config.toml
rope_fraction = 0.25
decay_shape = "linear"
max_steps = 7359
MLP neurons of a small language model. Each row is named by its layer, matrix (gate and up: input weights; down: output weights) and neuron, and shows model dimensions 48-143. Each number is 500 + 40 x the weight over its row's rms, rounded and kept within 0 to 999. Numbers have three digits each. A neuron's up and down rows have the sign that makes its largest values positive.
After each neuron's rows, "raises" lists the tokens whose logits its output raises most directly, leaving later layers aside.

L9.gate929:415513545465566486488493410511472551432504459490493530525529430504544497559487477545502419583426448431499622494543468547460437491514537512470510500528482557561548522509560456417435510468490526500480469512512475482444545450511513480487438489543531479510525492492436549454491572450500514502
L9.up929:464504494403472552414482429511424561550485471564482426573400486559417528471493591506508464580502535522423543496463465544494464475598501517421526484461443484554546487515509490465501508455546571522468458531549517480470558525503434477543471441492471484525558468467469542496538477512518503569
L9.down929:465485567507501553411465374551474424583498509489476493507452517559496534518456476425530497553606442567470531447444479496496474442518539524519504478449480513482478525508442490472521507445550530409422586482502474474484513513533522480485506457487444544478507504499489495480499445494491434496
raises: "/", "fr", "de", "*", "ca"

L3.gate776:436467503486473512484539517546496535467502524442490565477486530415528566590531599519531544511451507559449552495544492549566460468528500523522561459558540509509517445544543504442534472511552426473499399493499438514519429517522476541563478496460565499480504473484508479484491433586463450503
L3.up776:473505568468548503537505485492526548532406427439470503440456510480492582475414550514567505511479540514509452519563464491468520485538518516491552485500484482508478496552538518502564513529417517502452504458482539476510419510479553467514533506526527524498503576544524486522544533460520436475
L3.down776:569472518438539491505511485507532435462504545460523526473540449521440510490538465479552425530479523485469550484543528577456442439542505435434524468512535499505502442525483494503480486506441469531534507522573536457531433489533480518545495506510513458515508445500554591465481461504477504455
raises: "ified", "ific", "ience", "ify", "itive"

L3.gate759:515497527428495540481493522474559494514555512439508510407525512524450546502549456496490473496545526489504435591546471499468502573466514438572526501507555457458575474464532537472552548443572539541523529520436508567472486498567451533500511540482491508392464515582561459463446410478594530488
L3.up759:520513490447489505526475496518569506528563544510423565457449542563512554487469470469534532495520520485545492497424536486542508537551444524499539444491478518442529521539430532496444504416511482514537435474493533471503501528585544582454497480494513486497518480525566444467549460457529488568
L3.down759:468534502491517403550518508457451513537462476467439601391500440527521475522484513559491494496476537512550619431461531539450500490521464436484546509517448525502473475486433496483513515471519502517541498501531494428575537462504520517497493403564437470536472488433535482517494552554501505566
raises: "s", "mar", ":", "d", "sp"

L9.gate70:524540491482503531491501540505554497549480510588524472406462515536494483511545506474580442516465585512499614508469545500450519529475527512547534501480454466504520518559565520479544510473441528547451520548408510475517481556563420529593502513505442477415505538511479501454509449488483480558
L9.up70:475435610524487493492499511442533545536524532497474473557461478457462479534518487530498439519516522499455530522532532454457456472451486479554515461522493370508415527473450443518505501426509513524512465566491417563518551527491543473529546508487513459477499531477486516452605480514421467555
L9.down70:529484485537533506569427536533492474484521521577459543474479495502499560546523517476490483496475455472488538568450515489550494519538478520450536452491572416569527531509504456475499443500456519500472545461429543437407463441459525561465525496392490481498556459497511457439489450538406450520
raises: "0", "2", "5", "8", "1"

L5.gate371:507456403477520424436540532497508518472557504450502486536429442541442490505496561474480499448527545540505513475529426550404529490505466491521508496502468499490485485483490503474506554569450404481539522546400454469512488551532500446508517521518487432356490461448498509505515490497542513535
L5.up371:448506515469550512536506394486552494582449537496447522542510469524492470511541518464470447446500501549408471585527471484459488523510461455513467423456502484487569452483494457490533597488461522420466519507447465457464463523514520440452477524456479481475430517493564483507436469536486496532
L5.down371:429513475552549514474558451443486455512496512564506456562522474525409456493517548503536482461582428574524511480451467454482540502455533451481485494539494502500515550455491565480576506553436510468561527471519447498517515529489428564525493490481537469411473431483500543474477582470564453451
raises: "ators", "ated", "ator", "ating", "ation"

L9.gate320:409540557513470542523421542505438533477508508547483451549524432444500505519533512459439471493529543514438557479435564526434452480538502515440503487479500430482448542442550488478565531483469430524401507603502528552484500470518455496496475530467483387445555518455558500489563522518518579571
L9.up320:525448550494404462573469483555492486445577491536525511512456536450539543553534486463525470439564611524487485510559468591507522483502495504481501509441527527505524452505559511532480507512483526568502514571514490496508506514496447519498579491418429485466558578521545601494500454478507549506
L9.down320:560527490476535557519523580524504455476461539607468560594427495532470502492530544463513465516545509476528480484469529521431513539497480473453510464469541435595491476530470508529532510491485523495507496536475473471534490506489496511511582486497502453395568435459516500427530459524540554498
raises: "3", "4", "2", "5", "7"

L3.gate1013:517527538530517574554492488432532465516519486516459505514438519464509529519521403485445466513510546445533441511504460569456503522504567451507547587489580544545478448456559444418512448568467525466450551484513556581464493435556566468478502500479501567563500520477552509464503556493474537495
L3.up1013:527561413468397503492548520513530490531513501508491539534496495514501580514464497484524469527477502447594442518527483640520460512462592487507511555432491500538517517562572519489532444475574497458499535566559520501485489532499507479506579493514510502499552507502572537480462580516483499528
L3.down1013:570549472545426531475528458508515483533535553518460567502502502500490532531501560500569503493549535495519442463538452527518516482503469517460568495453522493532448547530474520572495448545443473442540560558472495457471533583472558477547563552501480457510516519477556481460502464524542495451
raises: " |", "5", "1", "2", "0"

L5.gate564:436496486503573480500472454496494527535548486543488509483508485490464530473398578402481492477467487566487492505442465492490468534497485473500514467455481467548516476539513445489544514465481507440503452477516446510576526519565479517525585471547516410498519464478464519454578464447514539471
L5.up564:443521478575608483465521531514582471489533494512514482483534480519451531527467518456521494464442532516492526516472463479496539661531423534485518461451550538527524444475444550545498602540552492472548471490462441505545488534492485414523460482546456476497511470470545517479502407492462457562
L5.down564:517530442526552515523563399532527480452507501498483485524474470460521474503487569440478523485468430525472525497483454450543498475439487473513537526470513534517492489460488504495478474525430506458475454501453487442486427457565458475556540493441496503449466492515560438528490509512500482546
raises: "ated", "ation", "ate", "ative", "ates"